Weights of a small transformer language model: 8 heads of 32, MLP 704 SwiGLU.
MLP neurons of a small language model. Each row is named by its layer, matrix (gate and up: input weights) and neuron, and shows model dimensions 128-255. Each number is 128 + 24 x the weight over its row's rms, rounded and kept within 0 to 255. Numbers have three digits each. A neuron's up and down rows have the sign that makes its largest values positive.
A block is one neuron, or neurons of one layer that tend to fire together. After each block is what it responds to, as a language model described it from the Wikipedia text at the highest values.

L8.gate7:138127080094127111086125102136116140124132129164145136129099123191107097123122135146129131110169140138150117126090183121129141129123172122123135110113123144158113129110110110115078130109126139126152169160172096137161141105090173128102173141138084115119135180110134134148099142085155154105164157120144152134123104166148062143130110124131130124120141149104171100124096101121125128121098
L8.up7:161098081137168129092147112147160155156129135162066145134101147152100122116148125133070126118109124160141126156081162126123149071113150123091149129156067091084131178120128099104111116148099169128155120162143122095139083146098110133115111120132110124129144115155121131118154135158075128145139101133153121089117113166130150123071140084077132124131103122119130101124112129091155114156122
L8.gate110:160134103116123137112127108164130104137144137124189116124128123114130112127117130128131116174149134151100107129113138106151135089157137157125123152160094132121148107071135113118105073126132149163129143162095152122101125128128162144104163122113165127125151152103151096133120126129116146185121135167094132100183126118114099152110130101103126174106135126122136160145154096092100117117128
L8.up110:129165135120142102151151150138151153160143119143119123121159166120140128116093125094099145129154141099155098174134123133098169155146139098110123098102110114108110144143139118129108167120118102106142111157136139147211106068169119188142134101156130182154135118110124140138117110129120149119106183128120089171155132082118145155115126131094138127159146148147105132156098115124099151112156
L8.gate144:131112130129156118127164121160138089138158133124115134114133147142116096148119111128122124143171128155125136127111168143194154098114154120087164161150146157149118087096151200102084148153127171107125173127157111116131166112130137163141091122147127115171160135100153130121130155127108104154109104102114163118120110092123123100185164113126123146134114122134137155053107148142135147123115
L8.up144:128154133135123135114097115117084118132106129114122132109175153115132141123100145142158122117158113105126109161137176080128124116107143148144107164086124121103088119155127131158161119097147149149145163135153115112129109124160107133146124115135142127109152138070127089153087141128125126104135123079093107142112144141113167118174142127140149148169145098171136145116130159133119146093130
L8.gate163:162122117164136121108148106109176102147141181156110183121092104116107107122150128159147118108127106133093104143111166101122139088169127143156105111157100126139121170126150128120102156162126128180142152084113116120165128097104155094124180116127115123117102160095087085110096148132146110113117142130133094118092161107117108129155152137140085152127179101122140138122148148120143108120120
L8.up163:135104124143124111114126129100124129128100042126120126162126147155118112133104122123126106132133131121183161127163098168135147157130098129139112132109130106177146108097143123171161128169123108100145179133126123136103111126162151160095132119099097151112150106156137130134102116118154189140126104145130132101138115108097079122117130133127147104124103161177120094171132105175074135114110
L8.gate294:123154103105146124139119130143144124173137110155135157104159143124146124122103165162075140110136160161116104111083133112126127117124130121123145128155191152111094085106111171116160110137125119135129171108111130116122145087181166112122099183095125138133139119115156112166071126170171113150121133085173137123105115116116099140103186123103181125160145120143119149122173070117106168137141
L8.up294:091143129137145128095129119130122086100129120110121101136145122130116159119114160133138148127127116140102124124122090111127129125158132151159084160120117169127171145140100152101155093126138088167174142112121147134098122113141089102169169145098131137150128120157140082135104102125143097141127159145091142112109098147102140111141123091144139144115132097107109129165093129115155114128129
L8.gate359:150126104098133104104111122123146164100145141121126168151114142107073107121128118128124151077132163169148109155105135127098173127113155180114130148137121132107154113161149123086132116146098132113182174116078117154094152117119139144109131149131077121114154105170143127155144098127150076133149178156118151128167102087160126175106151107133133134124093141153137147136084141137151128147113
L8.up359:116153170116193123104145132120119092075134109106140138118184137107114151165133095137119138119124141140119102098163154129120136122105129132148151147109129117123099127126152122091136097157110157144105175179109127175116136119143152115058100127145135155120108126118117110122130111139118136127111140096125117103173128121137118114137115150167107110115131073151144092180129091119154170087096
L8.gate363:142114106097130130114132122095103097110186124136195064140079105132126126114103131158157115073129122125121118107141124166132146110131132171108100115133102146121120140139111169170120137190100113134155155143084129126141106125143162162118117162150140117154118145158130165141129118119120124158145110143095116161133116139108113123116131098113144162112093173085099130118135126113137131153164
L8.up363:121147090126127144080111136126124156108157072118157108154133104130079085120097116120147172116124145156126146129140116126135144125136156177131079182151111138144109149168108114132097132163129120116158110124103136113143086161139133107111128149165129120192142096156148152142131096102109104175105105118137129169145134147120168094129104062141105161123122160148147129133107148198165120115137
L8.gate443:146151094182094108120157113107125116131124118147135120109185141108093103113108104143157164153120143149153140100103128101107140159087151124096139133109134112128134155104155148118108142132155110161148113138112164098129109046166095161096156095124153094105109138112131154147128130123117159148140156155163086103176129122157130169119132114142139110150074129192145194105115094137129146097147
L8.up443:125149114136084150142141137079131109125120104110164147120112148150110107123119077116130119127135104146143146121112170144125113127159117126147125094132132111124111139130124145092114135120128098099111143105112152144115128120153123128119164122152177136110132156114118093115131102144108128142159124082122154116117104129146096122160148142144144132121114151119124133184128123113139119124087
L8.gate491:148105141132147130088145116070125121097119116148134136115124117115119126130156116150152135166103164147156120162152129144103127142097135151111173096140135151064116171139116133100114126107150111130146105135158152118173158061124133150148116099124112166122124149131173126132143137172123127104137137138144132110116149125136165094137150136115178124116088144141138105144072082141096126171118
L8.up491:119180156160122114142139130099131150165128149121124143142154092127097141157082132125105133119129140129143108139147131144147120134128128147167117124116116143137148148132146139121142112162075156125126135100118112145160127169136077181140117104103153113137138083144128124162116163122133150117116161108148132066164087165142126177142154137108053117118075102160114120112136151102131116131129
L8.gate493:148143114163116113097128132098127133115155118132137157163165177141135125106138108154104078078133136134109115118149132100091117120083167169127136179158104140137141140114094095153154142145132160170161179107120101136156095124159164125160132151132166102100117118118086098131121122088144132135112144130120104126134122114099126149166150124155095203155133130143154109121113132116114165137137
L8.up493:138142125135109124142123129108111124169114143108088117086165115090150085136125117129128155148115137123105136129107135116144137099140127110112160104131119089132134153146137158105107136137136122134127140121126172142171106123132103068110116136142173151090105140115125063109125055149157149138095128142089087125083132139110115145139165108154160093131105106142126133133110099146081152121126
L8.gate504:145113092175155112161143105110130147120113140128118117129153166113129134124133116140087149098131151100117144126122152150120150120128102124140161131132177164125111152143110091077161186116130129097148176143123144092133144128129153132151150105071120129113152117172133076152123119153107151116131144139121130129196094111133111093117114132130115117086109162151139140136131068135112111131145
L8.up504:159119145197158107093117118107100101090136133156149113144110162117098162115139146135140137121082114133121148124115119118150149117158100158132069113160102143155143155149118163133109105137160105142140114134120160106125116133097148160152113187141134142101120099151115104154143141123118160126161129139083131114095129116168129133148162131152137138108130169117115104158111112085102165109069
L8.gate527:179134111129144169137164088129120114114119100125141153130116101135158123126116114149120151126124138123109117147122145089175125124105162126137145127150093119178124112163141173130101137140147081134106128153160110134097133119126158145125101125104138159110143136177140097160114145134149091158158124157118099116152130178142118125114125105136123136111140138130169142122135078111086131141108
L8.up527:129155084156137134169133132112153131111136141145126122116168110145100138091130127121150137089116116107071122128164103113101114142136086151143122115131149144132122162137124084168096131145127107124158121137098147127123085117141147138110177112134133175134110140102163116102161123136123180110145137102066123146141139121096148149081128103065143163122133114175130094110105182193157100096136
L8.gate528:168140129083133119112131120123111123144128162103129103110128157122129130144123135133119152116082159156110162164105098113108117090118099162152103148128107126070149122074106097108142141108160132135182134115098184145128127099150159101135133117098103134115169120171108116167148109119091089149129141138142097051148156148168112124135177091177111152126152133124139129163105106143132149088102
L8.up528:130109156149095114189117151102107123142110111126104103134088102181124142114122104142112139128116170162118138092134093164138147096124104143129116084121098099112118160121115124140148120110196124167068131134123151134112124161118131134164157130101149125131112088125079115110150173100095131136124152125104095118110123162124080119128122124125118123114113189089146099117151093128174119157129
L8.gate540:143150101107143149131143100140104124126148127177176166167128138117105141143144114147093108130126160161121095117118150154144140120099105121110121123141118150108132132092111119130137122145143131109146143099160138079156097079142130153157147110123128129165126149125122103157119116143117132151112097109146110118135118187158171160159124144138127158109105149104160122116157095137076125134066
L8.up540:146127135122105124141146135111144091142145122149102103099155151123139086142152061140138115070169163168157092142128144143109161086143173104123107066129128185120138095134133135182158102113118129137119136140136154126113117134126104167118104131139136089106124112138155141133158153150179090127120125097111129091107112103113155107151096110169115102144100134145137148171136132116151135129167
L8.gate587:169091109125174107127104101165109144128147097107109134172155147125153128083147145122087160130137138138107131151148133123110134153112130148132120146117103123130147120134094116096089126075197112146104156132163152113156164103134164127135160177134146119107166166158118136129155141133173108116141153146117119130112150109130101119137139156138145146133160166124180167132130101130087166145095
L8.up587:179130136115154081117120129123139148099083112139109168160165164153169103148117102131133161128112099142120164125145127132119167135135127119167100114088109111157128173179130178112134178131107145130119142100080141159157154117160114147158136158093151145109102147132125071145148117120136145145082156155109129064105123154153113145155129151169130115121144114146093155156123127134133113089157
L8.gate622:182143102160110156157117099087125135129148113130125121081133137106127161096124143139110123105165168184147144137105183078119119133163111122072126117084125128117133115147102108123146109094103119111077151141162146114136142100147128121142135128134109157094148121116153110143095075148128138119114156126118135135123125116117152137141167137108136126164171127122114133122095110142104126112097
L8.up622:110143117126116110160086129174152121139098165107153134122148099100077126157100141129134115121104142105154062139144124154128140128149135138125122128143105156151141147132147122116148135133120108099119109097122147109119158078137132129141148111123102165130129146126123118151141112127105146127129151162123124151181130112108131082087175110106139080121118104140105099151149158153137104095146
Responds to: Mid-word common-word pieces

L8.gate58:133095102085130115166136124140152131113140168113132113150104120137115101114147123143106093135169125113134123129103183129161148149108112144103152131087113110053187115118137131121187159131146128126143163130148115073083146138130119098120145115068089132118151121103104126144173100128115096160119143133159082121133135149145114105151148149155144120152139117106154105101098102112111148130105
L8.up58:066141119121172112123163189129156109166097131093125114142158104121134146159147104128141111112174154092107135140173156109138124107134122138131138071100141113116130084141173132144145157127123157102120088106152131116093140155132104113128116153104115122104115113131109115100144126103090127097109122153112109138145137125134121132102127171126141136113113089160133101114141123101134156120166
L8.gate69:123132100129076089134173114112142151105122140160129115151127146164120130109114110136141104187112115118140109090136126112145150125111112125129129137125173153127115110121140165157107083111148186150136167131136092126137128135104160118107128126095074132136154101121121119121144124160145111095170099125102081117141121144171124151127146122105104159133168137119131133066074088127117167119162
L8.up69:123156115160165143091154129119163144092154115102102105143163112120159090127135089143141151094141076144139117148158163144102098148173158125128125115125114142140127127164148117169152170121111157137101130149165167115132128115127144133125085110076181142117133126129094116158149118125121114092138144155110110105125176137110134133136129109151156156156164122109104133139114136098114127081155
L8.gate109:151114116135147103092114134153119121141114173083112083134074154153179136127159130162087116125162122106141093130129111103134157145086064136126111162119128143112165118128126122165143146145123152092108121112133133117123140148139104115106117144128137097133123127113065086171171143092164111112155105165128155135143186132136141124161134167143107156094141176129135148071153123103096111126115
L8.up109:079116136183167132096136114121087103123138150087126091152112155136120116156125121151133111161137130107138136147126132143121153142108150160107107111146133154163106163123139132097162125119145135083133108139154138147201093114128109182128095159125108134120117127140102102096147131135118099154178126078130101137161178150111130148179132088165123152095079161113107125099101153143146140159124
L8.gate167:136143086138100152156120130119125129128113130049154127133103148128126144117150177147141123113164122130112148148147137153123132129147117104089147155131160105126148127163120139156127094147171116163145138153148142116164134092150160117151143122131106130110090144093113117149156133072131132111145116112099100108104137114185103077081151132149167164124147154107077116136101117168120149143149
L8.up167:109143123144162134154119122152117065102100133124140138105133180174133126141157109134132093072117091159076133113107104105131137119126147106076099157152088113133149135121125110158116163098110118150130093142107100099144126176122115144169113113077159107136107140127099148179153130132074151150116118127143118164129118094088153117133118111097112116131105149089090090151129145148148152175133
L8.gate168:107178085155097140154101142104186149116094153160121127162147147126126089113134102147168158140130129164118116160137135145163119157118126103102150137108163134092148152106112139100147087159129123168129155107159088102114102093108156121071088092114109142124130127148139104150146146088093138126115127191125094150121147145143149106121145151110153144113119144134128107065105081130130131140140
L8.up168:119106103135152121133170126117155130138138175106118163136137127129129137121105084163141150117133168164124138125132154134129174137112151148131131151165135164116096175098114121137112132087128152144135110097178105108117122119132132130133093117130120091090168135145158183140118082138122101173120107121107117118091145182145119110125114139152105129122102106099147136142119130145080135120103
L8.gate186:115129122085103087114149115138102143127170145168111122112112177095124153121148101173134124111143152131148143178123144122114170120122141140125120113129122132136138137176129097141137136118168125108142091117159121083134084105152128147161143081097110138106156129144097121145185070110129133127119121124161153151120156131113095099125112150182127168149081103113153111127138140134102153081098
L8.up186:143166141099129138071176144136155127163114126102132146135138168141143143117119120156131120170116162159147147138152142142143078160142122137127125086117136102148162117146159110158153145151154120138128103067162085124145108126112140151186147089096098135108130133148102129132136120087164127137120133119147130166118115153136095075141083167143123153087105122146194152088142127146098122112123
L8.gate272:118142116124095117143182138185099160136124132126136152081173159111144142108165123124095121147128152116132116082134138174158093131172095131144133131105147142128146113135165146086184149129114140118117150111128136116166141103157136158145115124159073146112115114117155134141149121139099087149131125161144134118159143134120144139072102128137160124111139118112126123136121071142165185103129
L8.up272:122170125165138145150113126139137130136174091123135123135137123081100096180135085117156150157165133135120112202145192083121098088142120145146140089109116109150101088088177143135107140061114147148148144120135193105123106144108137175139167125156112143142169148133092158115100098130161130154114136109119128099138147134099168120136102115127128133091149126141095140111115158143152138113137
L8.gate347:120121128139110116110130125079160111148148083092159104085125131150115120149201145122096120119140123137150132145132133170138142095107141157139102144116133129103157153105076132131091129137061151116124135154095135122147120166120101108126144134083122132146131112120139137110112120154109123098135144144113138137133155146121155132184103118123131134112155104098104098156100125194112132149138
L8.up347:124168135152096096132174138167113100113153118135136123121170139105144131150124157128143102142144116123111107124104173070149157104119156127136133118115096151153158116133122117138126146084101100099139111125112092152140167157103147139108161147147114136161157139150096155108124118142141124122092127118113117123107189088133121133146147136117123109083127139135135169140132126125144107114164
L8.gate390:110146141105127145187148112153139146169152140117167119124178148141103135087165112158108133121139133141137109141121120134152079147120151131119168142122165117097121101109154126159142153097155101164110165127143162076144111107135149089130152147186144117142195138183141127124152151132118127112148138143165105174122137135167113109154101152132163097134128114145161157105121088123112172113157
L8.up390:146111102057143093152082114110120107120154146119069140141171100130157133131126138132087100181140136140156115137177142108122145106122097126128159180139120167130136104113158104123132175121161121166154124133162145092102080119151136122107126082151072110166180104123107130135137172152117152172143127153127122128130128147131086162111097085134151131116122111135149102107128111108074127103153
L8.gate417:139129112123126148156119097088102186139136136140134111116121144164138127118149118141138100145142128119158086131134126123166145130099098090133147157126138138123153118134150119141129146123169121121147123117129117112118108147113157117112117121096116096121142147129165117138206123100111127160144099135169129107106140174151149100154113135131154155119163103139153111122150160130100155117106
L8.up417:101179113153181134157128148119123148153118110126109134130136142109103089118162129130138129079175152134181107140129174145091145123119110104101166112076141129052119101151169116135126134119138110121083108130114137164114122145139127121098067175117127122112115135093144113154173162129084132123131102132169125118115124136146134111127115133141155107115116081119126095137112123119114143143139
L8.gate534:135134098095099126124145100110151132107171139127153128133149167149128156088170084185116143123140152180126099115126118139132147140142112155130129120113121131128168170121109125121153127118159110160134128092117124095110112110131147138125149137084074137119161148137139105139139099104138105165107107148125132144143164144131100140177110178161158151132113133119155132113110112127078141105124
L8.up534:095154101100153114107172163119152136149131130110142136170159150131119155100161081168127116103156155141151117149173138132161113158155090153140155125100120114134151170121118124126106132134121134146155084137149134096102099119113170154112121141111091153092145143147145124148146114092129117146119099153119128167130156121127097121097102170116146132148113139125157105117134101163130160135152
L8.gate575:113176120127101125067128134127115141133147075158128106106178121133098151137134124140114096178178147113164097124132093111110107077135157152084100140103158115127150132160106165120140189141122111095147158139144117147124142092127121160117102134110094162127146116162103126146081136153124109129118109129162103098154170105125164144122114185129109128132114095126128134131094130105137178126144
L8.up575:144141108107099081111138134126104133095106141166113106137118110115141139085123144140126110123151135062149115120124138137109107165179109083130124142116120122120124111159159123156151123119124100081159124140157132165147091138130144127097114112150160157128127070155114134145112123122137134161134135113108118122128107123110094136121136114116135106107144099158101166143104143162097154150124
L8.gate589:099143104095141130086123110141155109132151108096120111134135121124073109120192153135129086106124147131096101165106129146151171135098125129137178139112083134132144129118164101129135131083112153094119154109114150125135168111135130108105142120110103122078136117145131112130133133151108075171116113125108139141140125140104098106150121166109097161041105098097075132109139133161116174129142
L8.up589:097167115145099135131113133117146111177151134124128095081152129149168109126095117175102140180154130139110069113153120099120111140100179163120169153125122113122173117120135096147171160139135107160147176135125165126166169116120121077114108136116110112085160149104135120111087125112158131153076195136116132109119103155147154131143100144144119137134159103132122131100147089114134099125124
L8.gate668:119138117139116092162146094119122122149174145100096124139144132121164138156182154181136097078152135103142111152128157121158171102103146145170147156126110143111119125090088097151127106112135129150158122114142133098111142158135147125121109135120102107120162139134147130161162080125100128143145109131117137120131146160139094140146114140173141159100124097103148127102103129153106148128068
L8.up668:123185122130155104140130121100145125134149078114165159131148157144110082159152136159129154145156145134186142140135119162153096115107124141156169082084128132143127171087142103144103105094129098163122096173081130137125095139131191153110108158129122115093125176120150111143137078122137134103112144097135142145128099134140109137103063118117144115104131090122114133115123123151115136123138
L8.gate678:154144105125152131144145100057157170121137143141115160135116153111135108109129137136070133125133096179128097141141098148137130138137164174107121095149163118120138164139080128088111123144137096169130137092090166138115101088116132103111117103136115083150122140121179123159139144097144131150108132173120143178121130176142147100141134154162139132099147130098114149137163123121173115127128
L8.up678:128128129115162120151056107129093094167116107105137131150090154154096137134100151099138118160145149133121117128084149148140102113111137162095142094122119113136165134124127146071119141106118108087077161111156103133148129083137129152108064115156152113141102114159135163171113130113171148148151117110113154127119115143162093147183121093158123123113149129170106130127143151092144126151137
L8.gate682:132135095073127116135127124076131147144125119154074123118126152153133149142171088148141142123105161143159156127137122157126094133150143144122126172143083139124142144150159104127158112126144133156187090112137111097104097127154157174109141088115080120115149121155141138151135124109142105123103088159119116172145168134150092117144106152132154127105113116083147114165116140160084138138140
L8.up682:094161096081155097119151131120128117124150134155109135112189162149109162119149114149144140116132152143139143130176123131120122123125128155176134129147122113135131139123135146108141128122133119118155115098128116106078113094121170103119143125118099112109159141159138145145173105115106123126084098119154115164108140116091111112131143182142176164112105087132155121140137124109111170149130
Responds to: Paragraph-ending line breaks

L3.gate361:136148068121134121149190124126101104091106142122143088143082164143138133102101121127110093169097129132122120174121125101145136124123135158152130100123106127124125099153098118146141118122155188136146119101137169114181087137150095132135138125135145160115095166159107119119174111122124111154114128136139104125104121109148158150158112118143128158124164094155145129103097139083172152131144
L3.up361:111152132124109118105155141113125134083095130119170100154120143159163128122138124125112111154130121113129156161114079147177132126152122194131154114107109129129087127153112095154129108092151159161136158111135162136138129128172119091133155152149141118125105120164127118126196132118121102150135139122111121088118143102100158106133132078137156140163156105134108133149101152095154145151142
Responds to: Paragraph breaks and continuations

L5.gate228:150060163131115102101165107101129142103125111104150116136134138121113100082162107101152107161117109152112098160118125177164152156077130140111147144112109114157149169119113110125118098102114187140148154102078147104088135153081118147152157152131103134146124133160175171155166180118091118144153107122153113125127125116142148128107104115128142141109144130082148136150067126108130165124126
L5.up228:134121138130130102135109113094076142104154114135145133148151161113102116103136115106138078146113116134135086103134120197156144129119151139147147105118095127153116172161113131126138172134146119143144168142136151122096123145112091097118143120120144131148104118160184096122181131100109118151113163069157115161141110133145122123087125094106149113082138151110130116124092138119136092131113
L5.gate316:178192105129158124108131129108126114117160109081131161135098121124129099129092139103154147123094097126153132096143176125135083111141080144139173109143110112111121174125123134110142136137149121148138131153093127159153111110123151106115110107137108129113141152152117149119131121162118091129126145142100112141186120138131128106129071104118146151131109103080133143154121131101131185109166
L5.up316:149137153134140129108160147135147136146136144132119120127161104132140136119078118130115091072129108136142063126141148117079085111148094151124074090136102148133138161154117138084128136144110088150129096160118140153115119142114075139108135138156140158122102102114146169100142158154135110141121097155169118113148092126174137142136107115121117139149089132084131097173127181107106116120151
L5.gate354:184141120136126098173173131119088151127133105080172098143158085126135130162147121123162134116095168147144135151129111155122102124121096165111134094146097134132129126169141112111147131131150108144154111168130138137143093164103137131117165094117141171130112113136121130097121155124148103107176129145146119116129133123131126141148118099074168160102125180164125155163116154127106148129107
L5.up354:103129153126139132123170127103146079113131149125130123130102055127125126136111120097175117130117138136120144110167099128146148135137119132137138108090158132145163139200110134126078132140096120134184105167107136123153149161090143087128142106106147146148150116127163139133140154110114103147088151138154107165115167179129084103121134165124144172099112151124110089109098165145157167131115
L5.gate451:109133141125120140127127109153088140089100143134108066138119131152176138121132157156111176114123158188118106150132117150104116098150151158107119115116092165104176122118118090109107136125163115131118104137131129170155064130105135122144120114130123111095131120131143143099133102095144127146158159104144151146163138149165104097150133129098126133131094146115161120161131175113187155163092
L5.up451:135122107159121129126104132104136098143127131141159155094105120117161165184112130133088153118135165120082129111143084148149141085113113107122097130158131134162156114110127156127191121105153148117157135140095104093143143128115134120135122164126117158146107098148101064152131106116132131106072140146142126117126142133053143123110122112116112142121125164128146115139147181128128148142125
Responds to: Mid-word continuation fragments